MLP neurons of a small language model. Each row is named by its layer, matrix (up: input weights) and neuron, and shows model dimensions 341-404. Each number is 200 + 20 x the weight over its row's rms, rounded and kept within 0 to 999.
A block is one neuron, or neurons of one layer that tend to fire together. Before each block is what it responds to, as a language model described it from the Wikipedia text at the highest values.

Responds to: Main verb after auxiliaries. Main verbs, participles, or adverbs like only, not, and gradually right after an auxiliary or subject pronoun (would, was, had, they), as in would only, had started, was gradually.
L5.up1123,194,203,229,176,215,167,198,189,204,180,218,228,193,179,208,211,177,190,164,195,195,211,210,211,214,186,185,167,189,195,227,194,234,206,162,173,165,237,166,172,199,233,168,203,193,214,187,223,183,211,175,141,236,181,201,202,210,201,196,190,185,180,197,200

Responds to: Next-number separators; passive participles. Line breaks and table pipes right before the next numbered item or cell in track listings and stat tables, plus past participles after was/is, such as produced, published, defined.
L7.up36,199,195,210,212,211,201,187,179,177,242,169,233,189,169,181,172,192,203,213,196,190,199,156,180,227,189,194,206,215,178,208,242,199,189,191,165,223,194,221,234,176,177,198,201,209,192,200,211,206,212,205,201,214,217,211,205,195,196,216,203,225,204,184,205
L7.up701,219,212,166,217,201,198,193,179,217,175,205,203,199,192,203,207,199,183,211,204,194,201,181,193,229,216,214,184,162,168,209,235,200,231,196,205,205,237,201,173,230,230,192,215,183,193,199,186,224,185,186,204,216,204,198,214,187,203,235,182,162,157,216,237
L7.up757,206,177,188,202,169,180,224,180,224,163,243,186,192,178,182,191,194,200,186,164,203,176,159,235,208,192,213,209,175,195,199,218,190,186,193,192,176,198,215,168,187,235,201,210,244,204,224,175,214,192,189,173,191,210,186,237,203,199,191,170,211,185,193,202
L7.up1079,209,226,204,178,224,204,213,194,241,191,192,193,230,183,195,227,213,189,199,197,176,183,185,188,151,223,217,187,220,184,209,243,222,171,207,186,221,187,191,155,178,213,180,201,191,185,202,214,234,188,210,164,232,200,182,202,232,170,202,177,194,190,202,195
L7.up1202,222,191,223,143,193,196,242,197,192,200,238,217,197,214,216,188,219,221,167,153,220,207,209,254,196,222,223,187,220,190,222,205,211,188,166,145,226,175,202,200,191,198,178,186,192,200,195,240,151,182,200,211,175,227,189,200,177,206,194,205,208,226,217,188
L7.up1233,221,197,223,209,207,188,213,210,210,201,189,232,192,216,200,179,187,196,227,214,217,235,179,214,207,201,160,189,180,237,200,225,230,221,176,196,197,187,178,244,165,204,195,190,207,210,202,232,192,192,227,185,213,225,187,208,199,187,211,209,191,198,199,242
L7.up1273,253,209,232,188,215,180,195,170,202,191,186,231,192,192,201,195,206,189,188,219,181,199,229,224,206,257,186,162,209,151,196,186,183,211,202,226,223,216,190,193,210,192,206,225,183,200,208,213,195,215,214,178,210,179,209,217,187,190,222,170,155,215,231,177
L7.up1287,212,215,210,219,200,225,241,206,174,193,197,238,216,212,200,206,202,198,164,201,192,196,219,196,213,203,237,180,227,212,199,203,199,216,209,189,174,244,200,201,177,208,199,201,184,197,191,227,235,201,182,203,202,203,173,188,179,193,222,180,224,204,205,190
L7.up1361,198,200,210,210,240,204,195,192,199,202,221,224,202,213,208,189,233,216,187,202,182,195,159,211,161,188,196,202,188,195,213,222,210,212,199,184,199,192,203,195,174,237,182,181,224,232,197,209,197,205,162,176,210,223,180,166,198,208,193,213,172,159,187,221
L7.up1375,228,192,199,175,215,203,206,163,217,178,213,198,163,184,203,177,188,149,160,217,187,194,185,226,223,192,185,181,184,197,202,224,225,204,212,176,197,255,176,191,211,185,183,181,178,196,221,190,215,186,180,210,199,166,190,184,190,177,205,189,190,207,243,198
L7.up1381,187,200,215,215,210,192,240,181,204,212,226,239,191,188,223,204,234,206,206,203,217,200,166,239,177,184,206,201,193,211,210,211,220,218,193,200,215,192,179,194,187,236,168,204,203,249,269,228,180,192,164,138,233,218,223,221,190,201,219,180,173,205,217,211
L7.up1598,245,217,194,189,204,195,172,211,209,174,183,186,196,187,244,166,192,226,167,221,165,195,202,188,210,202,220,203,231,189,193,223,189,200,222,197,197,188,181,189,197,201,191,223,198,197,237,190,216,230,183,192,206,213,201,228,198,209,230,168,229,190,191,223
L7.up1649,223,180,223,198,198,231,180,197,205,192,207,223,202,183,179,193,201,196,186,212,219,192,208,219,186,176,215,223,206,213,197,210,199,167,174,175,203,193,209,258,222,223,214,220,186,189,218,214,231,193,161,182,192,213,213,222,180,187,166,191,215,200,233,226
L7.up1729,212,228,212,168,220,201,222,192,223,219,232,231,213,206,206,185,179,208,209,209,203,207,205,214,187,202,211,216,215,181,215,210,197,182,185,170,221,188,213,247,201,178,174,193,181,218,196,216,223,225,232,184,184,225,197,185,197,239,191,170,216,185,196,191
L7.up1739,216,204,187,203,162,229,215,233,220,202,220,229,236,201,195,174,202,180,198,163,237,208,206,214,203,226,188,227,205,199,215,177,191,223,197,158,215,212,200,217,185,204,195,199,184,238,274,185,186,207,176,183,184,198,199,223,201,211,179,169,178,219,211,192
L7.up1779,206,226,191,215,162,222,184,203,194,186,203,188,213,206,211,227,181,210,196,201,185,196,197,234,220,208,175,222,225,197,216,240,180,194,202,195,195,204,247,166,200,202,210,185,202,199,176,189,244,196,204,186,234,188,186,227,200,197,171,193,196,191,207,179

Responds to: Article "an" and an- fragments. The token an, either as the article after verbs or prepositions (is an, by an, reached an) or as a word start (an-atomy, an-them); also +/− and digits in sports-table cells.
L5.up192,223,209,202,191,196,194,184,195,184,169,229,211,211,200,194,207,241,172,210,226,207,143,183,187,180,222,208,190,225,178,213,208,205,188,184,201,213,223,200,201,204,208,176,235,192,213,201,195,211,222,179,199,201,211,191,225,199,171,197,175,197,186,221,221

Responds to: Name-completing word pieces. Final or middle subword pieces that complete foreign-looking personal surnames or given names, e.g. Conc-annon, Rosamil-ia, Cucuzz-ella, Mart-ino.
L5.up1071,213,168,221,209,193,223,226,208,224,189,216,199,154,249,172,199,205,200,195,203,174,212,203,204,204,179,222,225,226,185,205,222,232,247,179,178,215,160,183,198,179,181,177,152,204,172,210,187,172,173,198,210,197,220,204,186,212,201,191,198,196,210,215,222

Responds to: Table row starts. The opening pipe or line break that begins a new row in Wikipedia wiki tables, e.g. league standings, census, climate, medal tables.
L3.up93,172,195,207,187,191,199,188,187,152,188,177,187,173,219,177,222,199,196,217,190,202,193,218,175,221,249,201,217,228,205,230,214,203,194,221,195,178,199,204,209,187,209,200,196,204,170,212,197,256,189,223,204,206,185,209,198,196,167,208,193,181,226,209,190
L3.up119,169,226,198,222,214,228,208,192,173,191,187,228,171,202,178,245,176,196,246,207,219,196,195,182,190,219,215,204,222,184,203,231,237,218,194,187,203,238,211,205,180,194,209,194,216,165,207,175,223,222,200,202,219,204,200,197,160,178,221,161,203,237,239,192
L3.up1621,225,229,207,186,181,202,172,232,219,188,232,193,178,195,219,217,194,188,236,168,142,147,208,213,168,217,209,181,206,179,192,205,218,206,197,218,199,198,236,211,143,219,213,220,177,193,185,207,189,218,211,230,209,239,207,206,177,170,174,163,205,174,176,188
L3.up1810,176,214,204,234,176,188,191,214,180,186,204,191,182,199,207,204,196,194,202,198,185,197,225,232,162,229,141,179,231,183,236,166,244,193,202,174,217,214,215,173,174,201,199,179,191,188,183,211,216,187,187,220,229,215,170,195,186,242,187,184,199,230,213,199

Responds to: Articles after prepositions. Articles "an" or "the", often fused with a preceding preposition or verb, as in "in an", "of the", "as an", "with an", "after the"; also the word-start "an" of annexed or angle.
L7.up148,195,207,203,191,182,243,257,206,207,229,206,182,196,227,209,198,150,218,187,187,185,189,196,217,199,205,199,204,197,207,186,249,210,198,218,206,163,201,198,173,196,191,203,218,147,222,182,181,204,191,192,194,255,209,207,198,173,211,187,183,185,206,199,182
L7.up357,190,185,207,193,217,202,194,200,179,163,187,208,224,214,191,201,213,200,187,212,201,188,205,200,199,215,183,218,207,210,214,226,227,193,191,223,205,223,162,205,200,209,191,233,174,223,179,189,201,204,154,135,208,216,220,203,172,222,233,210,243,213,231,210
L7.up380,179,199,236,191,234,219,232,188,204,189,219,207,185,213,197,197,158,212,187,230,186,221,204,191,189,199,210,180,204,176,208,188,205,229,190,168,226,239,187,252,228,193,202,173,184,196,210,204,234,194,224,155,230,220,199,200,224,196,234,225,205,199,182,224
L7.up412,197,203,196,216,192,207,188,261,191,204,215,194,186,235,212,230,184,206,216,200,182,176,237,206,211,184,201,193,219,194,233,202,201,206,169,165,186,188,203,235,191,180,213,248,183,191,174,207,206,215,195,196,193,211,228,212,187,187,186,179,231,245,213,210
L7.up449,198,156,220,178,199,198,235,223,170,222,219,200,203,175,199,157,224,198,198,186,196,195,209,192,169,182,183,242,197,184,196,214,222,206,194,194,187,237,205,200,199,213,159,213,213,184,228,216,189,179,154,185,225,234,186,178,190,208,223,172,195,204,200,196
L7.up486,244,194,215,174,210,210,179,206,206,178,212,185,233,246,213,186,209,189,209,226,213,173,234,199,233,187,200,208,212,174,204,241,195,249,219,207,215,207,200,218,196,173,180,200,153,203,201,183,241,183,213,184,191,193,169,169,142,231,208,195,218,199,197,200
L7.up553,175,229,203,190,218,234,200,206,176,185,211,231,216,215,210,162,200,208,199,179,239,153,189,192,190,185,222,189,194,220,201,231,252,156,227,212,191,226,203,208,239,207,228,210,205,185,228,203,184,212,168,211,186,233,203,211,194,199,191,188,196,187,152,226
L7.up574,182,185,236,193,201,227,237,172,183,218,183,189,226,245,230,190,199,207,162,235,193,156,253,228,201,193,194,183,201,183,176,226,177,209,212,170,207,224,197,189,215,210,230,230,217,222,184,224,207,204,190,187,190,191,187,198,196,196,198,183,213,222,231,206
L7.up580,192,181,214,180,177,177,224,237,240,174,207,198,193,236,235,205,186,182,203,203,191,148,206,231,196,212,203,192,162,203,206,223,195,211,203,175,166,211,210,207,181,196,212,189,177,239,188,179,196,193,196,204,177,224,226,185,202,222,186,182,223,189,197,212
L7.up604,202,216,193,219,201,218,230,249,221,195,224,198,226,219,182,216,187,173,178,199,220,176,204,211,192,224,179,187,193,175,141,209,212,192,222,197,152,178,225,196,182,206,193,207,197,221,174,215,252,202,198,190,211,218,189,196,163,192,184,208,232,223,216,198
L7.up1288,177,206,202,170,182,200,196,191,170,158,259,197,178,199,204,183,201,159,196,200,214,204,228,199,170,207,189,180,197,180,227,216,185,167,213,221,191,220,149,228,215,205,215,208,196,206,202,172,206,216,174,173,187,197,223,178,179,196,175,218,221,206,223,221
L7.up1395,184,198,233,177,165,200,188,210,186,183,232,216,186,229,157,207,200,182,221,181,191,172,218,207,192,186,174,192,205,187,214,234,225,159,224,175,204,222,217,202,213,187,193,214,181,193,197,218,203,223,159,156,208,219,192,206,207,194,189,181,223,198,208,236
L7.up1550,201,202,216,209,192,225,207,200,202,185,215,196,189,199,168,171,211,196,188,185,179,171,194,231,198,209,177,230,218,175,219,191,191,226,200,190,174,226,181,205,204,206,231,211,185,186,221,197,203,178,190,222,200,209,220,207,237,184,209,182,197,156,205,241
L7.up1755,203,216,222,203,221,203,186,197,185,189,198,238,173,219,220,199,176,227,219,204,187,158,213,194,176,188,152,194,179,173,207,215,204,151,199,180,162,196,203,226,180,205,180,217,148,205,171,210,212,184,202,174,223,197,231,189,189,199,226,203,213,246,205,214
L7.up1859,201,206,223,199,187,228,205,180,216,203,182,224,218,250,186,184,187,198,189,203,233,207,190,181,198,204,162,178,197,199,201,201,206,194,194,167,202,203,192,194,223,202,186,178,182,198,202,231,231,193,232,223,165,175,187,216,210,206,219,172,191,232,199,219
L7.up1998,214,215,216,181,205,228,220,216,204,185,198,182,251,179,207,201,216,182,180,241,149,170,168,201,189,181,194,217,183,208,216,233,237,200,205,169,194,232,202,225,186,186,207,205,249,220,180,206,208,196,190,227,224,199,213,177,200,198,192,198,174,217,191,198

Responds to: Name-ending word pieces. The last sub-word piece that completes a multi-token proper name, mostly surnames, as in Angel-ini, Ol-sen, Roth-rock, sometimes places or year digits.
L7.up114,172,176,208,228,205,200,180,227,220,223,200,220,216,224,201,211,214,177,171,201,192,191,207,198,181,162,203,183,221,170,197,218,176,234,193,186,213,201,202,225,194,200,177,193,192,210,198,205,201,196,229,220,174,183,197,213,211,173,179,194,193,232,183,195
L7.up467,183,228,222,189,188,198,235,191,178,197,201,190,205,208,180,224,193,188,229,210,176,214,211,214,195,215,178,226,220,221,215,185,198,198,195,209,212,177,216,147,214,211,228,211,195,221,190,198,220,150,230,178,226,222,185,193,188,198,194,215,211,199,220,206
L7.up520,168,186,171,209,220,195,227,219,170,214,207,211,209,195,177,163,229,240,220,177,207,182,221,191,214,202,184,182,189,219,209,196,216,200,206,176,197,184,208,189,199,191,189,148,209,170,203,202,180,203,197,201,184,201,160,179,201,179,199,205,178,166,186,205
L7.up534,177,198,219,225,163,175,168,200,211,163,217,203,181,225,165,192,196,217,192,169,211,200,225,213,254,238,209,226,229,169,208,182,172,186,206,211,195,217,223,190,183,161,229,190,219,189,188,204,198,166,224,201,201,217,210,203,181,166,223,194,162,218,196,204
L7.up731,174,215,218,203,213,205,239,210,207,192,199,198,206,182,196,199,166,206,229,205,163,208,202,196,200,202,182,216,225,185,242,226,225,222,211,206,205,197,189,187,184,198,163,171,227,219,185,234,216,180,185,211,219,187,204,180,195,193,197,203,181,196,198,190
L7.up788,196,169,190,203,215,227,215,190,176,188,227,217,172,204,199,240,174,190,190,209,167,236,232,224,203,211,192,220,197,183,218,234,209,198,200,196,199,172,199,180,190,202,172,176,211,211,207,210,220,186,219,189,199,209,230,189,221,206,201,194,217,215,214,208
L7.up818,215,209,199,185,224,188,199,197,230,190,182,234,182,191,187,226,177,184,201,183,200,206,205,187,191,215,171,224,221,170,231,188,212,219,208,208,236,207,195,177,210,172,151,189,213,233,230,209,225,162,219,182,225,210,203,223,233,204,155,192,185,182,190,239
L7.up958,211,200,214,207,194,238,177,212,158,207,212,222,214,168,208,221,184,165,191,201,181,189,207,191,164,185,182,192,188,187,209,237,176,203,206,199,175,203,230,243,197,187,189,222,205,201,186,206,199,204,215,197,212,207,155,197,193,201,209,208,184,200,186,192
L7.up1126,189,195,205,184,165,179,254,225,199,209,180,202,208,193,166,183,181,189,199,206,184,182,201,180,231,206,208,206,178,187,219,229,187,231,239,182,201,184,190,194,188,170,186,184,205,206,171,225,197,171,217,182,171,221,192,169,168,210,185,175,196,181,206,244
L7.up1170,172,202,183,214,193,189,205,219,188,217,162,205,237,196,164,233,203,200,193,183,197,212,186,206,168,207,180,187,233,180,224,210,241,215,191,195,184,193,203,206,188,199,197,198,202,214,208,252,202,217,217,180,196,215,224,235,187,214,196,200,183,218,181,200
L7.up1236,156,170,237,207,214,225,190,226,196,196,198,215,179,193,158,176,237,219,206,203,225,191,195,200,194,179,184,195,205,153,216,214,194,184,187,188,204,201,228,188,197,223,181,197,189,204,193,186,209,162,230,207,171,192,208,191,198,220,175,171,173,185,182,237
L7.up1275,178,181,181,187,193,197,211,196,182,208,198,231,187,192,197,167,183,205,215,201,202,209,225,238,203,177,193,195,214,186,218,232,230,198,217,177,239,191,243,181,204,186,175,158,190,229,193,220,206,168,213,210,176,188,188,176,193,208,171,188,210,176,187,201
L7.up1476,217,208,202,197,200,204,215,195,206,211,187,194,223,189,197,159,205,172,178,206,193,177,217,215,219,231,157,172,190,161,202,207,216,215,199,196,211,195,188,211,210,168,202,195,189,200,214,202,193,204,227,190,217,214,166,209,222,158,197,188,176,182,180,237
L7.up1695,175,213,212,208,204,211,212,198,232,190,208,212,188,175,208,205,182,197,187,219,241,215,214,194,197,215,203,154,213,194,239,194,190,195,203,213,189,213,192,213,198,216,203,211,219,190,200,219,207,175,184,163,196,192,197,180,184,219,148,183,169,177,219,217
L7.up1865,207,215,215,190,206,192,237,188,215,203,205,197,171,237,176,199,208,182,238,202,208,174,220,241,236,193,156,201,198,206,227,201,219,194,195,194,210,229,208,187,200,195,257,199,177,200,179,194,197,230,207,197,185,210,154,184,190,200,175,180,184,234,168,223
L7.up2011,214,177,232,212,195,169,202,171,178,223,165,204,208,194,197,191,228,196,163,231,185,193,200,240,227,174,204,210,198,215,212,243,232,212,187,209,211,193,192,191,220,195,177,174,231,222,186,200,180,206,216,218,184,233,235,181,179,213,190,206,166,189,208,185

Responds to: Predicate word after subject. Verbs, verb particles, and direct objects just after a subject or verb in narrative and route prose, such as spread, turn north, tells him; also final pieces of names (Daphne, Castillo).
L7.up192,231,205,220,209,218,180,180,189,193,221,221,182,212,206,237,198,177,197,236,193,230,196,187,201,204,218,216,196,254,169,219,186,243,191,227,197,174,239,186,224,188,221,212,194,214,150,219,229,221,210,187,171,217,182,184,196,203,207,192,189,195,200,185,191
L7.up452,209,213,219,223,223,214,223,195,218,230,191,214,254,261,185,206,192,186,214,205,201,234,165,224,176,176,220,178,199,213,234,234,190,210,202,181,193,173,218,191,216,208,173,236,199,225,183,208,221,188,189,165,205,193,208,212,193,203,202,181,186,215,199,180
L7.up511,223,213,223,203,220,204,207,184,193,208,200,213,211,212,171,228,180,184,201,223,189,209,207,210,221,204,199,216,195,184,201,200,251,196,203,209,201,196,196,199,189,204,197,210,249,169,214,217,198,161,209,170,238,233,158,190,177,186,193,199,156,155,183,186
L7.up635,175,184,219,185,211,180,240,178,193,194,187,200,171,229,162,214,209,218,198,190,215,205,181,181,206,227,202,199,205,197,235,193,225,169,196,215,196,198,201,181,189,195,178,206,195,176,226,209,206,219,173,172,202,238,214,204,192,224,135,167,210,189,221,157
L7.up717,207,211,214,177,187,231,186,205,231,197,205,218,218,201,202,194,195,183,213,204,210,230,184,203,186,196,184,170,188,154,228,180,218,237,208,194,197,206,235,181,210,221,169,160,163,211,229,197,181,168,214,203,197,210,196,192,187,182,203,208,217,194,230,188
L7.up795,212,192,203,193,197,170,172,227,220,222,217,173,232,217,170,173,177,185,199,194,196,194,208,187,196,192,173,232,182,170,175,222,206,193,257,180,200,180,193,210,199,219,179,188,170,203,198,218,210,201,207,168,189,188,205,211,215,172,202,192,185,165,218,200
L7.up1120,232,209,243,227,225,193,187,216,193,194,192,200,218,223,183,187,222,209,203,204,218,212,219,240,176,196,209,176,209,182,213,192,215,171,165,234,198,195,165,233,194,197,211,202,194,164,178,200,231,192,179,208,195,197,206,195,185,210,172,166,204,205,205,195
L7.up1282,237,211,188,182,206,194,201,225,232,208,192,224,198,199,185,173,222,222,207,189,191,219,217,241,197,217,204,165,221,196,219,188,238,194,181,196,224,219,227,167,174,178,163,205,183,187,198,222,212,235,206,190,165,198,197,157,219,206,193,175,191,197,191,200
L7.up1337,219,215,199,187,194,188,218,192,174,212,173,206,195,228,177,187,191,184,198,204,196,185,190,225,200,207,176,169,218,192,230,178,242,179,227,164,222,222,156,188,217,149,170,187,182,189,210,220,200,188,214,197,175,218,199,160,191,176,203,199,155,204,174,189
L7.up1352,217,196,230,169,221,159,175,205,190,183,204,212,203,232,209,193,189,181,196,205,183,216,211,236,200,171,219,197,220,217,195,206,187,193,181,205,187,184,196,180,189,218,217,181,186,220,178,229,209,176,215,178,209,209,217,212,215,182,208,210,196,206,209,181
L7.up1753,228,190,212,200,217,153,222,176,189,166,199,208,211,198,188,210,172,157,182,198,181,235,223,193,223,206,219,187,175,225,197,230,245,170,210,198,181,235,195,207,206,197,225,217,246,188,209,221,249,208,207,152,236,194,175,208,183,226,215,201,196,163,177,224
L7.up1790,200,200,229,180,206,185,212,206,178,185,184,222,230,201,173,213,229,192,215,206,218,182,202,215,211,215,175,188,220,179,210,188,223,203,223,186,185,189,196,202,174,183,178,195,168,197,222,218,222,183,220,172,206,198,205,179,199,198,208,180,167,196,208,211
L7.up1796,219,206,194,172,211,189,200,243,200,234,174,190,181,202,186,166,218,219,188,197,182,201,170,178,207,188,227,178,197,204,209,170,252,191,191,186,196,207,191,185,182,172,156,210,216,198,195,214,232,194,185,199,198,208,195,184,214,190,167,158,200,187,198,192
L7.up1866,211,235,168,188,217,197,191,199,150,197,203,251,196,205,206,210,220,213,195,212,198,191,207,247,179,182,201,185,169,206,225,203,190,184,189,173,176,209,196,173,199,198,235,204,186,226,201,219,213,226,186,132,187,200,190,185,191,214,176,211,197,167,171,158
L7.up1868,214,183,201,191,194,222,225,194,194,223,188,177,203,192,187,180,205,188,240,200,176,206,173,205,190,205,193,189,203,199,189,169,219,182,199,207,195,221,175,169,225,196,170,188,201,201,198,214,173,154,160,197,225,237,183,222,179,205,221,212,213,185,184,208
L7.up2018,209,192,203,198,221,205,198,157,174,230,197,174,191,188,189,218,192,223,191,203,183,198,189,198,237,218,203,226,177,194,214,178,215,207,199,211,216,225,179,204,203,197,198,210,167,197,166,221,221,170,199,189,204,198,179,177,216,228,188,168,170,204,197,201

Responds to: Year digits after first digit. The last three digits of a four-digit year, tokenized right after the leading 1 or 2, as in 1941, 1916, 2015.
L3.up647,150,208,217,216,209,213,212,204,188,188,199,179,206,210,159,222,177,196,201,225,191,214,179,192,172,195,186,178,192,193,183,210,179,232,190,186,207,207,199,168,227,186,180,170,192,194,179,213,249,177,170,202,227,191,177,202,182,176,179,199,185,238,192,195
L3.up852,199,207,233,195,187,185,206,174,186,191,181,221,199,214,195,226,173,222,183,218,208,194,231,222,230,220,190,153,202,146,192,217,225,233,219,197,232,207,210,229,190,176,216,175,184,192,185,226,205,199,191,162,203,244,164,203,185,212,166,189,186,209,158,179
L3.up1277,159,173,216,191,193,178,164,203,210,199,207,229,232,201,189,168,164,198,184,214,186,223,201,177,194,212,182,168,195,194,201,183,195,187,193,189,196,253,171,188,207,173,166,214,178,196,178,231,177,211,181,193,219,205,167,193,152,199,174,151,199,213,183,200
L3.up1707,177,182,197,207,202,182,181,192,193,221,186,212,202,196,175,163,202,245,177,199,189,198,217,208,205,229,199,173,216,201,199,193,183,184,173,182,189,218,228,208,214,182,165,163,215,189,212,236,197,205,176,165,216,211,199,198,158,212,187,185,198,215,220,179

Responds to: Past-tense verb endings. Past-tense and past-participle verb endings, mostly the final piece of a split word, such as dismiss-ed, migr-ated, util-ized, plus whole forms like made and held.
L3.up975,203,189,198,161,205,149,180,250,208,217,198,194,192,218,232,187,185,178,237,171,203,211,197,211,168,208,168,203,198,178,186,218,230,183,195,199,218,234,201,175,198,163,161,225,207,185,192,201,197,195,183,181,202,235,201,191,212,221,182,190,178,248,221,205
L3.up1307,191,202,199,168,170,178,206,214,206,207,169,221,195,220,208,186,201,206,170,178,229,197,187,186,192,175,180,229,186,230,245,224,250,220,197,200,191,177,169,204,206,217,158,196,225,214,216,216,191,189,197,195,216,229,206,194,188,217,196,216,216,201,173,224
L3.up1345,225,211,196,198,203,200,188,190,172,197,229,187,222,233,199,185,215,181,186,152,177,225,171,213,173,177,200,219,179,213,197,175,223,185,238,203,197,191,210,179,213,231,182,252,201,233,207,200,163,221,188,216,152,209,182,240,204,214,185,202,173,188,204,230
L3.up1572,194,202,204,178,162,151,210,209,193,204,245,237,207,212,185,211,201,214,205,200,179,226,177,208,210,183,167,229,185,214,199,242,216,172,187,186,195,183,207,185,168,173,212,191,196,215,191,252,193,189,182,178,218,240,205,189,179,159,191,192,203,205,184,203

Responds to: Passive past participles. Past participles (or their stems and -ed endings) right after a form of be in passives, e.g. was appointed, be used, kill|ed.
L5.up103,180,203,239,215,210,194,206,195,201,166,225,244,172,201,198,185,220,204,174,176,205,199,204,206,177,191,177,233,189,175,233,207,176,224,225,225,189,192,191,231,228,228,223,197,208,206,184,209,211,225,163,168,199,216,189,231,203,189,189,190,181,217,186,213